config.toml
hidden_size = 512
head_dim = 64
hidden_act = "tanh_gelu"
norm_eps = 1e-06
init_std_qkv = 0.0148
warmup_steps = 200
decay_fraction = 0.943
final_lr_fraction = 0.0
train_tokens = 833400000
max_steps = 6359
MLP neurons of a small language model. Each row is named by its layer, matrix (up: input weights) and neuron, and shows model dimensions 128-319. Each number is 128 + 32 x the weight over its row's rms, rounded and kept within 0 to 255. Numbers have three digits each.
After each neuron's rows, "fires on" lists the tokens most often at its 100 highest values on Wikipedia text that the model never trained on.

L3.up1949:050124119133049113180079108130128105142137174117112110160144128135135092142177124101140125099177135147089154132148096088093137106148144111110124134138139155082156104153156057140123150129086102124126177142138167138135118167135102115073142135173104166146094089180125177164138181141106207163124085169144153085132070142137132109222067089109132142077103141153152165030136139121178127151121105102127121133079168085114110131148092135100100110151119140155101133110113111162126106209079110086126132108082180125156161171080149101086110086142121108162087180190120142127179088130085135137
fires on: " to", " from", " on"

L9.up299:113107134175073166111095158145055196065102131129151168101104153138136118129110129173147153109124069147137110124142099073120118132179167150109117119076129151167116102114120059182150164161123150130112089114117116090143137111142085155129059136188070162225090168143112060156068129105149093144107174124111109094142145141151124102120133103126098143128152065075138163144043166155150164130124172160142144144152207137114117151162115144101126103134113141134111151153198111130134119089136159144153126161111081102185099158135127124128152102169130078156150087132097139151138094114103143108
fires on: " m", " M", " d", " \"M", " S", "m"

L3.up1819:062150162119193115111114170139124198101083143163086106175156156137091092158183139083116090121110086087126176102151117054163117125154155141173156153186170123143162089141153113162171105121133136111084209081125161128130116173164136117152139143111101158126113108105088142135081146104164238146175101075159174193078148172148134132106150113093149169175156137129125161131078089090138142159166117174142136202164150084162127138123079083129114144110110117113087107176189128100117123165169129136108096070176118111195106144134073128174132113141062115074182120114124120122095161127136139135
fires on: " is", "ott", " Party", " Title", " Member", " Date"

L9.up478:128114108144144196120138121090135178169180120106135170112123082142101080140131138122114188154169129107078110111075124097080143146155092082153148104048104149107163106103169134078132090160155160097088195135138157122121112108167162160178084201152143080141121059127107102120113164099153135217161108112172117152112155183129100168113177145140193157079147093111122075158170085146125097100184123114100166150139168104098107142149123082141108163096208136113088149118112135081122103151117148162115154171122127131068166136168135198089123090108082119108078141126123067128189125092152127098
fires on: "\n", " the", " a"

L3.up1990:089137163163132107120120126119124106118141087120150021147091143105084078079090143103106096099111140166131163166123127113175140155129133183083199091074117102153164124188175064098166147098144106127134134120137120153099191125116151169151123125102113123125052180142133087148123103100093167155161118145104160158187097132139184154123183144107094188143119142112125140173161175081106148087154142170106108102245145117127137128105101116127117175194117152142126154151098120112131123129103084138125103084142126112079106093110214170141105116127063127120152086159054153137125123119126167148
fires on: "\n", "-"

L3.up1335:128130124121115106091158075098157151198171064180132175121145178104097148139152128087044067145103122205162112123101074107146128113109120110126161151127112162188095140082089129084101183178111151180179129114139190068152100182072120159133078154142122093116150107097110152088123171172091067123092214126068150131139168119158101131144150162140103215078093122083124103108149113125140127120166115142171106186143118095145084146095157061090107114177083131133078137125134145105168152108185117106148156148151157145132128100104162145156121099201133112075139156094150112142175130111115154128
fires on: "),", " of", " in", " |", " the", " ed"

L3.up432:145140161065075085093190071115141082132066163104115098156114101093083164142119157087146123170121090118206157079113132178094132083119153132104118097132183125183155137190094168149196099113103160099150115090227129106136072155142120131117123142154146116138072170159119099135109131159143107179119118142126180103134136117160079126127217163064166176131119139134114158143115176126140088101117114149115159111206130151078154139103135133118107182119148134128082139116178147135097094077109088119150113091128128057125133067134147140132146108091066135159173132129109122143121130130127175131
fires on: " |", "\n"

L3.up1917:100161146125197140152158171177090146113118087190134122126103122137064139128129178104139145147116152123136108112154104136183125110186133107140131210159124161157159122084176147174147130135098116110131183079128116130102119118099081153061128133091122154100113157088098111132184122086210123146092129135141043130116136102095129065133207112147116103134189180108190170160119073106098118114127158098124131192102193138139165047132111126105092121184078149105136144132163115118153116166161093097169119096135159185169147181118096134153168092145143150125127121096114134123075137161146138218
fires on: " 12", "rist", "stant", " 6", " 2", " 4."

L3.up1399:179135108174115089175115106120167098092093116156154121092131115150062059154099130113106146124115144122118132137138156079148142141156113125120170144130103134065025123109185118087143124110092095153158163128159151097118157062135128112065155177112096173139149114165086112154112130122165141137161041117078150080147111142138137156155142142128120122152143129105086109106133135084113150188182137127135156179142179122103145169088099110068105123123130133133137139158130139142094145168144115112122139139125093134129138118099153137135090119187090054162194103122118123174136116138096078116
fires on: "\n", " |"

L3.up1563:130096131139135081198098121138180104079079121150086165094128173138135145135112156084154097111147073097099125106070114127163119070106109211126086117112167131138075070105157159122135095133096139070131152149131101137113117103141103102105124124203169229096100152055072094089099147131167136170132159083208101113193165177115128118113127144129067094103145085074083169157189142090169189163151168172171115091131141139135152130124133141154092179141159147124114159199091152125137166186156104107174114148118137079124132115115123171132078156116122077131121151145168093081137087121110153134
fires on: " |", " ", ";"

L9.up971:124128178142118144121137077151056139040042139095112251084078096117167074160081090115136176095159118123154105111139145068063169109110127081110137120144139079093123071133171124186125162148173096110097120130103138162122171066137144158089160159111072194115091160098135106141114117145133124122107146123086111104128125113085106162138141134094131097115169085125124119094094168100112110094098123190116120120141094102120123152123123133127123147133112150140132138137166133128175166085153126133126112129164169101092122129031168127105128148184099133161177125103133137177133105131161103158
fires on: " d", " D", " S", " Christ"

L3.up1014:143153175188142124050120175124141146154055153139145087117149105093142103114077086098091160105142154097170215090102133132148093075152177149155155125116151183173134103111083122136135142097157127148131119104090130090122150134147172142146159073183093161073127168093104189114142171143089095144185148116080065118110117142146169077110100085147064160163122143137129076115055140173099138119090169107143192090106160131137140174153099106085135089125122113083102130138144129116143134096125121108215126111156123144092123067075126117098138168129141133104094168138156102102157134120156138204
fires on: " |", " of", " living"

L3.up968:036149136147086081163127124153135142124117155089151086130117168154159071100088157098102124102120162145129125137143114152089109139170141132177162142180127171139118126156160164057132127092136106121144169107132130130137079114087127103117120066098124091099160115113155146142134085154152106089141101182112124177102190086143114119141168131126171098081089127144082184145097201157126115025155117103164130131176142146122073079089184155152096134099092145080140170164097131088144183098147168147154151190106118131137131128135132127149197156157134120138108131074177099109062071069068098090
fires on: " st", "==C", " circ", "ad"

L3.up567:100145148176118132135112118104093098138094188073149048140146114092091081089108109157138108127164127120093154080125127168073130101115179118215126156083123136127130063148126076096148126134141150156123109085135140088089103115142137137140180116110183178142154194140172142097185091071177184133103063151071117106172088110168120078107157146112092139184095169137183100096134068154139113120130101141171158156113176099129150112116134146127159083139123086150106155118189123070137139149151127125089129213143111220129147130145163190119101109095182129088155177091097121086112135176135070122
fires on: " |"

L9.up598:122095070094136115159160140157098098122158157104118084128100154095186186161100123128143158187111119123139098146157147157110096195137121071171124157089135104132179113180148076125088190122127113129104096108112102121216085157147128112093119138120147122148050181121124178159131126099171175144071118109184169123128097089138085102091124143041104107197112137078051122117115070102090106098177112155157155111083089150175132082125186114121095105145122160133101176156151177109122061124137191147129169076101083189125143110091104122126086105116119094122188161161136102114131148170120116124
fires on: " |"

L3.up616:152123108135086115151153135127087105111100178091111116120113146122100075134106101113089095116112179125126154118155127120144102124125087124112169143117120077170050128194111135125147123161115099110156166154102189118109162147123186127219119165118092171126128128120112151074149170187133124129213134145158154092135093168175147145106146128088114106157107176097086149098153071099179127183135114108108170169143177119157130154117187180151138074127082102116149144174101126160176146149074061116132082135126094093101143123084123116120071134111176133138100146141079090166114047085115117107
fires on: "\n", " |", " sub"

L3.up110:095122145112112139179088201161101159127131084149088113103122088138041091064087170113071101148152098094086085167173157097174175171122133118107145126096122212141126079176130128140126061127153094100123098145112128110149180073127123095147141158133154195190159108151122098084159174124093142076094145126169084099144075172074103122149152148149123095083144111142133142139132146169117164117176127101104139152117154106126155157169124120157116143176114124153166147131115129159135147153096128155136098051155139143157157147125141147150166139107163096134100183170198163128161133128117116128
fires on: ":", "ation", " addition", " version", "-", " provision"

L3.up261:091129159155147106145128121110185135120128142123120173127098099112119167100101101144145179126103172114116153127182061098111188141228098110131155120139139107184161149185125114061090121116124100121142048167114098178124118170114084141125149161138108140082098121140141128082108132164100115063076143109063113146139157145139149132119097123097120179127190148187142092141124118113069165110154125095124093141199132140128069133141141082138111101121112159057126147128106139087146161097139138084117151176119170136091122000127104111138128099159170114118111069107162114102098061107159171113
fires on: " as", " —", " of", "i,", " ret", " III"

L3.up170:100129174131116130123104156142147132130124097072119151117123177153110100089123126063124143101202084136119143105110116120181110156161134063118191120142120096156152131174098093148094065118132145159127177164122163106121077111113150102077178122118081120084100106093161141125123118109107080121115149130146124087127083148049079124126109130128122177124080127153111114096159114189229216169130164112156156119097098139153092138174097103077134138124159128124079116079122090129088114130103123124121134176123190142150104146120097175108114116125055125157092119140151171128186110118078073153
fires on: " to", " through", " el", " cor"

L3.up735:055128096154104157122139140135103103101074141099159130146183139114090134127123074119134127135122050130180096101152153146124210169103159083141078144148078078099164105140139121143116160145182161100147121130147149094121144131071097155150146098197118148119083148142159053081146115154077057116090136175119139121120099129088145145179118120145123161118128142178066145157186146092145196149168157114181112119126196135117071144157131097081155095144108133157111106128129140122108154101132121122116183143141067112143138122145113117071140100126052144122139170161127172131124137126129123125
fires on: " to", " or", " and", " within", " while", " into"

L9.up1659:123105146065147136143133137084107137119151151132104122113158078093117099143153113104108113117092144198067124130135168162101183148139069050180114120173148124126153087130134157109089102133193126088131156152108138153133126114147142118121153148120157164092151101168169122102142093185133054058130194115128062106083121134140158183120097182119155117161094132172131129077090141153124163063146154081160032145132118166116115147140135161140135137144131097117104111087062129071133153097136176177134104151117062161113112180100098086139112161139136112139067150106154101152055165137097078179
fires on: " C", " =", "===", "==", "\n"

L9.up410:128080160171112127095140105159150150152165117098122104178121045115113063172178151160120137149182150185174182125111136108088107121145079155125168118117133169121124125098199068137154227146095147132058141086137109161150137195089170149125056095142140134058130094137141114128164074127148085184131083160096131141043165137094141166124166153184161142104162100144107100142126182150104167128118140156133111116135157101112155131152118129088141104163125118151073131110098136117126085104048136147163193159121095040166130136120150136128126112160125127106155111098219086135120102176147099127
fires on: " M", " m", "==L"

L9.up1343:089140112118133136102155136138151130136083091109172120151113056081168139119098148157135177160123146190152163110107181125086082136127118108092125130097127207078079113143127138111087115121158147089125146106139146147087106110183123125088154115049126112146136123128057131106137112205129141087125117140101168107140179133097163152127144160103114123119179075135193162146119144132079153123120133112109149103129130164148185069098148137074072142185136134215130112029111105120142136074121109082076185116206101131111060104143107180118139199150083138135148117107178106141131109192095091109
fires on: " M"

L9.up798:203063118124175089132084173138160116118094133136091104163113172109112121050081128080185039117183148147157163158088097093118088136086162126129111182164142132132127140065115170134155161113081138160151101147159088088106154097158153089152176141131077202160060125143148073131108136137138122097186202156181086132142108144146105143120039146127142114070038108096113142170113098167099088139144071167083113100189179142150162135150150166136120121140172138127135123076161181147156078123180103096121141132106055116144095090111180143140141139135122150147081139111134118139220117124116154139
fires on: " |", "\n", " 3:", " 4:", " \""

L3.up1778:138111122164104148108125106104083164087127139110096100153143132097109126190100160137107101124131145109133113120163115215157163122148099136163167080148113203144122112109117085170079118120144133083138212122106126107096106135092145131165177181097129197119065117174105097134055106174128122118118199100144164099157161107169160124170118144151142111108158142160079096100165124087126169103162130110108155187150147135133131150082150131157101090100114129105135156095082089118084134134127111144139141087122077153132124140091146137104097141111133111197128183139147139123130119133111165109
fires on: "\n", " on"

L9.up1574:128111131099191121051174120118138116090135130142103142159153109129146175160155168177142149131199088124090150095102074151118132095092141109088098072143180154131076156092125156106109134143089089158092119061152170114146156124144139115133144141122109168063172130145150059155206168168136156095135152143158184093168115114163125130083150074098104125162157116140131123089103118165086157058094160162065057077191096168137069140137075113133146125070095136191120112136121149142043073139155176178106202144128071182102094139104154178107113086100114133108125166130116060134106166170122076126
fires on: "===", " |", "\n", "==", "|---|---|---|---|", " ="

L9.up1104:103122128115155122136182103162111156149131104077109090121139167139151147107165141104119119140155119159180150132205108165071147187167160141117126116136141128152167125106171086108131118138128107178156139132157189151164093177118119130081132116112093169123128122135115081098093095145179173122125116093108160116126063124139063098140105128187113108162143125096100207133084106046165143116130102114150167187100145173163089108067158120167093106149140147086144111143130136152174092203076185150082096131169140162097154126110098114143065160057110145133155125109156147106158167176155102170
fires on: " |", " on", " January"

L9.up1755:151166143119121137148110175111100134074165114120126146136106176105097113057039095087164095176135124199037111144119149105100176160124129043176120137105128085163111114171186128072119162151148160113076092139146095139081108127104130139143146118154160117029111162148130097132113168127085129135152127176109135128146142130126102062067184135159097189162109081076062108145050120157103145124154091157145099164124172061216106162139119180080175117083121127145125167072102134133106183103137190163049108121155054162075104140114107123175094131109105109121096116124100135134101100170087100092
fires on: " (", " \"", " |", " Ar", " con"

L3.up1719:175127115208131127088084131182092144110097116140130174152133112130098086113097113107176125029137128101106127085206156056154155083175109123153128069067093083117133161176121158086116131157126144122126142108108136091151121107109131213143145119149081127149114168095160094152121135163095140149104205131168138121147132101132089147114173108116110167071164156145102110126162112149161211089133186145128147138101126102111153153124161110082139115146113103135094143117156163140102119102104156118142138139131107136171115124089155111129149152138117052161147106120128176120160086121107205101
fires on: " and", "/", " well", " or", " by"

L3.up1968:082149132093165135114173174148140145158137127112117123089121140168164094198141163147080139171128133124133196090124177138135105194102120123174119132126132166107110152133137136103113100123155089157129087121101121124144134149134114119101093110127102184153110172113097166139147088123145136111082108129170134153103142219072116108118145097138127169141127112132133110173110108140203087157145145157091167149207067167156125103110134102181153100092165178171147101087159099148134143118139184182090077124185100164093107102125062149132150091042153127085123124099049159139159162122128117179
fires on: ";", " and", ":", "s:", " least", " by"

L3.up1285:120143084117091168102116154126141177102090099127154106100152166124153180130078163111179129146147119126153132102157069146072146178152094167205151105127147098131122126171158098150143112132113099075150105116101142192127152062077062088099154130124032120106127157165144110093106152154106177097117142080127100172129196117089125079112104111136144121147122121124121164138168117134163109100115158146085136160069145124173091133113051103104085139105126158155098124160118094095140114138118066110137139053158122126170143103046156138095091070082113122138095166166153165142138072131056120118
fires on: " of", " and", ";", "ary", " Battle"

L3.up91:151137166112107168088127125117089161146137091095052111138101155119177147125153138161162098086062142143132109121128153059104104080113209106042181053159139181063166129097136140116084132146208143142138101195098157160099144091155138128143084139135071120087149128104124116146138108126161126105066094148104127175116151127085139104114167166189155131186138098099123132120159149104127158151163128146107151120200134178153132162155138101171100106163105156187158170135134099113158118191148126125124071106121127148111105067129173139075121151076144143107095108137124165129098121100145077142
fires on: " and", ";", " or"

L9.up1516:150076131108125132130151113158086154166128138101090118142201155173200153139151187101117126148136170122113072170185110133100095119117136095147157116126120141162141123224128089142173119156152083151186114129156116140214089110102079122089143127093154153155087095147149103182110170113165163151091158144102198165153147132110083114123163136153107098128115154106101123168071125115168141100110125095134062158131116184157110118122071122155127114097177158149137150135063134096138173137098119180081117157134136106092130107076148154137124105070171138080084108128166096193094155230127145122
fires on: " |", " 12", " 14", "hard", " 15", "-"

L9.up1387:122119127116147093184154179092123133185103107184101129145101151167130149141088107098166108112153170166134177111177120150064074119099132176136159150130159150131115173132118103136098099105092117116138122130093100128098167134189139186131186116150159190161125171135114172119126122107119128157162187131122098154091143167145116138093123125090096162096158091077146162110131146109117118127134062146152121137138088175130111113046122120142138108098180197129165092101142095187094096169125141141153148091088091134111182137165122132122113152096148128134115123135137145189130123123105098147
fires on: "\n"

L3.up1051:099121136159131173079128145097175149109191129152138122138124154172138095158086141094134142091108069168119080173139113074144147165144156126171124125078176132175177119103170120155128131109166034115114138167112147142153118115187085110120137100142095149147101146168076097095137141128145127159154091143131119165138140156137108098160151099162171134141154109138156090116090131139154113085153092045124197068141134081170147096205133062039145209157147174166097108142170080116080177127179088163132059089137128114188150122113125143132169073088122142159088076151161133080142155105142162112
fires on: "s", " National", ":", "tern", "-", " Association"

L3.up579:067142127148171144158069116115123137111107072096093133106098076114135104138110125136127124115131162111123083075126168166134102169136118124154136109090144118076128116137216148125128116158105176149078127137147151145161202142119100128131165074137116136158080116125151170154143134140093163125107140048141176132155122161128078138125093101108180148127137151096131137059153127125146177125115086115172149124193100139130163107090125146109134148160106233115131152141139128153095134113143130144095146142120176100107110033123065065060159129094120084130084112143117167098115123158184106132
fires on: " |", ";", ")\"", ").", "\"", "),"

L3.up1753:151129139154125146078199156084130063124160074131145148141122160109189172146093183141121102121130150101119097111166075157082133159079133145080151165105124099101161103165095130125124101119131114160095163140143099113137126152180066105088175140098130067094149118126133116137189100141141130109079110162144099183131153125127068164183165142163157139128097154131146114153056091124099129151153122139121121132116097066178101157124190130153132070135167176098090137158069075104087117117159104137134106116113178107112127131069132093092135144128176077074171156129074100087050142103095067144
fires on: " by", "sc", "sh", " after", "St"

L3.up2019:135074156124124150186062130156122152087151101166030100089118085145040156128132145073153113149200142162151192082186065142135097131066110168253149118128132144108132128109098046166151120127129220097128167119189165126082136089114094109141155111103098091056149125132110128114094177059145105094176127134163157094120052156138133105116086114140084168118101114208147130125176142197186148126082136150138137104099126107135109095121106099101149193119142126134079129170156134121126161156093130093121131138141085114137127129167192088140169129077088115132151126145101114108152128107129139093
fires on: " to", " and", ",", " not"

L3.up1200:146094139153102128121132147170072121135155149078146144073102071094185136143130180131212118157114165161138088118122130190135099141208136134161102143139141137090192129137125109114118147115112138175070152135076135144116164138155124122127151157145128100199058238125108087201149068115149148112130119121045159171129127113125098099125133141157171179116120162139160119072076138127126090149130130116116132125184131158128153066081115143152117131144146048200125076182157112124164107113137147092131140136117137174107137076145188185132127152116137160090177133100139152101147122097121109150
fires on: " |", " change", "&", "W"

L9.up1034:172180141089169121110162089104116093105143097164055133089120120144148141128129122121097176126133160107102149149136111122125090123114064138107122109167210108126147165105111114146090101082164111158104121092134131141164130118153128136123127161069107105166128155135131092177188182125171136114118185078058176124124129120098150083103124116059070098137165094095103137154055164087116127082099175162151126131118089071155113134121083152140163182125155166124070099122101119188134084082112109118117139121166037140098105109096130181132135163082143130178086122141130138102151157171141115136
fires on: "\n"

L3.up911:123110124072122104105148073111099157182116163086145170137176102082116053162108149122097160121095162190173141095240118145167079184121130109172165199142107120123141113169140103144175108140133083092101133141147107166100142119096122145143117128164133113149087125214139164156141110134124108066116129133129139129096157116130172130119133123113187127113094116164131126165070150177128094121147163130201112167106142152136097144081146121149141095093148119134150174116085122112093157125146153077100119098117147209089083128099135179109142163075046130153140122164049050126100052152116071130
fires on: " ===", "===", "==", " =="

L3.up487:149115165075179173135147082123128148117119081136066175150155072090110154142159124100146095178153114154142072114083106136174202103100095164077175109123104174113074128121118101108229118126120149115068167132191171077182098129141153101110113150155190112106127096103091099117183137138126103101141077108130150114135162112182076142137160156074120089113146176074168156076150118143075116146110137140131139167112123145111143145154108129156141119191099145122099111146188172132122124145194107095122132149129143109143132154124103101151128122148153132133119178112083064112217113119121153112
fires on: " |"

L9.up866:159099156122163130095121118133109117094114046151108045094158156145142145176172164085130206084137109128068174049193148175124132211134126124117101103139118156208116134149131069137120123146164127184127148140116082112166144186166148180077096108125059130128117129138104121107132122093209162153089122106101165130174174107151147159143166151221110090143120160083142123105074126133109105086087122105175131180105127134090165095124031123149119161108201164101131149132077136083161136129081146108101108133146090121063129085160097131138067086103135132122152138113205105079110137172164151094
fires on: " |"

L9.up309:181098128084134142111065127067149137067081148116169185121135177085130109124127159128139141079166112130138171093122159122081155066107107056200112096065150135091087099128134119061105094206124077113110139065130135105112153135093176125135151160186208108155081113153111112124178115123116124195143145081161185110162147180179154106113145152220164070121126146165116128114049138190141117149110116113109134128105133167177124121105135166145076126108140154119115148178096183087122093147108095169111176102180087134097120126117110150091165115170108143107127128122072084121196158081146103119
fires on: " the", ".", ":"

L3.up277:092091147123201147107130130134119123148114164116117075149070160166128133121171131134112137127100155151138095090135144130099127109110186122162097115059125157157157162150169131147143120131185126136170098157131211135109176178121140143171144118174106127143132104167065115116167079159078125156131104120084105163118156150141093065120111123109104079124147104136087100107138135131067119121117132142181203091169100187156154108070157136131138103093160205139184115191154153078175115101118133204163094120108127150112110078097120120131150149045060154081117102151128121172121186156209108168
fires on: " that", "ed,", " and", ";"

L9.up1295:102061126118176122075117125144126068147141082170175131035179073112098186097154173095065116147135107197142099085108137139165092135097108138116139102067110161162191094105147128139117204104118119142189119137170114135117112221094163128124142125119116156118142126102165155157097141073140115084125137155132106133174171099136144151172162150068108111132152151174155155108129096143131117114155127151112110136101197157130105176099139074125143138147113154100149154095133113125067109136125083165110129150105137109098062083076133176155084168185127124175185142132149132197129096122083104139
fires on: " M", " Mar", " m"

L3.up1594:128100124126120134128098149141180175151143126122109076112092128113075143136122144096081114108121151113139166137183089122154102079148162141153120119131095188164087138176109151151166146145143183156095103083090090106122178140105104170088173106127154146035077114135152106151122101109126094139099085116175097159184110100169109159109133100106109154139102140121121087056165131198196102164093140193098095124100132075088125118147112109173142115138139065138091140111211148125058102175091058122088163115101162191166135150174139194216140105095088113105147106099123143113151169131088137113
fires on: " by", " to", " By", " and", "ing", "\n"

L9.up1685:110167098152107158119097124135142135146083108120144157129099124151183141135183106123186116128089119136151110127101150138120095193104057127152142114131155120156087125175168095123163149161192146145120129077177135146137165099155134141166185128184175080173134122125100153084114104115157140132192063135150153145128146111101045134165150112190179151169137129166085139118081106122096116078187132133103160147130179118126095177214127126108190146120184113105146103126122119138079131117126075166084124117137120091124175155142171167110139149119183097154125140097119088135159128116147145132
fires on: " (born", " in", " a", " (", " born"

L9.up1849:150119110107097144074097167208123130131091115130142117129138122125158149105172153115090142122165175126115091166107091055109108115166134095091129097073155176097110084109116053118193163163115154151140130118129085163156105148117122133072137147175150102171158142155181091097093115126149173121156193152173166094112145097077029124163103168137092166118164081159165115105082120092140108101084087129173114108110163193120109109138137049160125154169114098174064150116151129133123125138109136192094188133159119145178081164098195117145138153121109174160121110130138145093152139154100134150
fires on: " M", " L", " in", "ing", "s"

L3.up1319:177073179117160150145115118118078129151139074085085138112137120150153115164134136162169165102113150086133139131139109102218172115128119114130162126117120067101122138103144154134148142172178194111162117141140181092202078116106149111172139123072125105110133148115132154173094126126085177124116162103121130127125077124152192074121112100092109122074144097127089152054212116127115157125094118106148152150169099122200166160126138133172119138112080156159133144111106122129145146110128112110130133140092154170142133036097098120035113147126189192095092118139156107136108087149125112119
fires on: " and", ",", "),", " (with", "–", ")."

L3.up1106:126138135062115133134158138200163092169186110080153141098119129109144134144197155098126142131186112152144083130183132140137130178182136077099152140147147105163118103140180138098128137095123116162139159117081157082170132112134146143135130144090184139171160067131091107029169105155161076102115067167090187132129141098152086158138155173212109115120067152126115133106152103121096127088029117171153177076102154156092123120158052135111136132183184124130136119130151092118096154146145111137166100154054182109170141136091156128111119178122156096087141060163131101059093149080110111132
fires on: " by", " to", " $", " after"

L3.up435:128093144075070159216136089115129076112092145117127098108191176118085096148165137103171089116158163110110146169104021110048123114102146110106071140088125163096091110095166092080128074111116130131175142140106102083106140147115128103116142161120107223091125146124074136150085138141086121150153061030167134117123122114111132134140081127096035128105165086133069128134172128130117156138187204126146128128157092180139146162138126145169098121213123055115075103162156131125144152101191083146134132126124129079132145137144155157120057096088116131136157133153156141123114150133079126162
fires on: " |"

L3.up1512:161154122167095145158119107142108116133156092120091158143118126113121153103099129146140148115059122123081125160105093128154174125135150079094100180107063120142047155191103101100167164147137102117124136108070124101169119126145063111169126098095165118122139128131155121119123137105108149120173193173120100113166130141024130113171145134112112113207126140098141128112132138101163154115148142067096144144088077122177103130110116158146086127162141126167097070186117093056065114097052155116152120148049132102083134072142065111142088149105154099143127164156097097115095103119156097092
fires on: " and", "-"

L3.up54:096105149174124117132123141139088119131118122124136086130147176171131160149147131088121161135131184120137180109118120144163128105195135106112129125075116217167140112143084109135106164118134141122131178106110143087136120127181136071113057114145150120153092065129144156152127107105185176113107070151146110150120131112091123137105139120123100109102191125142135107154121105164141111197099125142089122132110143139123114111190099195128125165105149085100095096081165092149134138100100142132173132130168100186120122089118188128141141112171133125095092135112072062149150129109125111141
fires on: " of", "vent", " account", "4"

L9.up715:112120155134152194118092107090140075141152072165125096181182142118133141126129142186136148089114156155158105144152129147093184112148114154132143090122075182100116149170132099142109067181147102136150094126137118136152111092115089117172106121092126105164157126143090088096166119094140122132139128139149123091088117160075162088128132150106092094106099097133165157139105129120135147161146174163183110131104077182148118131156065126057097097154103156176058169146149119061118127051138111191157125079122111087136116114113105115141079118208160128125140130123134137116080076191107131116
fires on: "-", ";", " -", " and", " Russell"

L3.up158:129149129105100102173169129135181121160098127104105165120134103115143129098099132112126148140104133135061126112139115123098139123154087091128128107086211126157093161183126149026074090164153184109157102174118198154137096121092146166142114127155186100139159118190172137162154180177152107129146119134127122132105164173083179104122106131120066129095152145086195167129134050111106086173137099075075123159152094073135159149162155167151081080122143196124143216125154143121134110139083065138128116136110132146129142155118129123111064167097165085101167105157144166140126142118151134095
fires on: " the", " of", " part", " as", " led", " desc"

L3.up326:129111086149194168132117033148145099064121160119158081134096131115115102169107110123094114111080128181144096119111135136088144109046101137132072156181075128114164093148112087065125143133119170159092161131146176091130168175130078153132149114145127089104117140161083134086190142099110079095161150139067197143071112119124187095146117077090189095166153113156109087057228166128147154144117103174127107139108126168142154137125130124163116114128155137202147139104192147067134102047143082108077080112189064142139152070169147112116140114076116112129133143118109165217170135121063100151
fires on: " the", " or", " and", " her", " 197", " his"

L9.up43:154145155161153147166134179087152161148116136079115157100144100196092137169082087160118127068185074108036128168158086152117114110131138172161108135172139142154144136103139186156131154112131149042075111132133179118086157097127139153160011137130159226161131120153098174089182135136104073121087124116156129170067128103147138112103124157132104119145121183125154157152077160108103122131112130123126153139110105132105061074056167110153144113099116093124092123025182130145124150115081114198139111070095114110134168126184143115151120115132139113200101077142124102164111101155130121085
fires on: " N", " \"N", "N", " continu", " n", "\n"

L9.up1634:190136172146200144156165106089154130158115133173103142112100134122126077189112148018123115083112154112152126115202099106144119111126107146103187136133152158171130114148108147143104129104101147172128131156081092112138150137159144181132174188126106173170120229145167158156131176096162110112148156135097095116105158166134130129129134131133159125161094101153149131185098167197086134092143059148140127144156081116181112116110138121136113144153127184130134107138154127125143066107108118150091156039071075159165161134130133144118151150152142129110109117137093108125197147142149125209
fires on: "\n", " |", " an"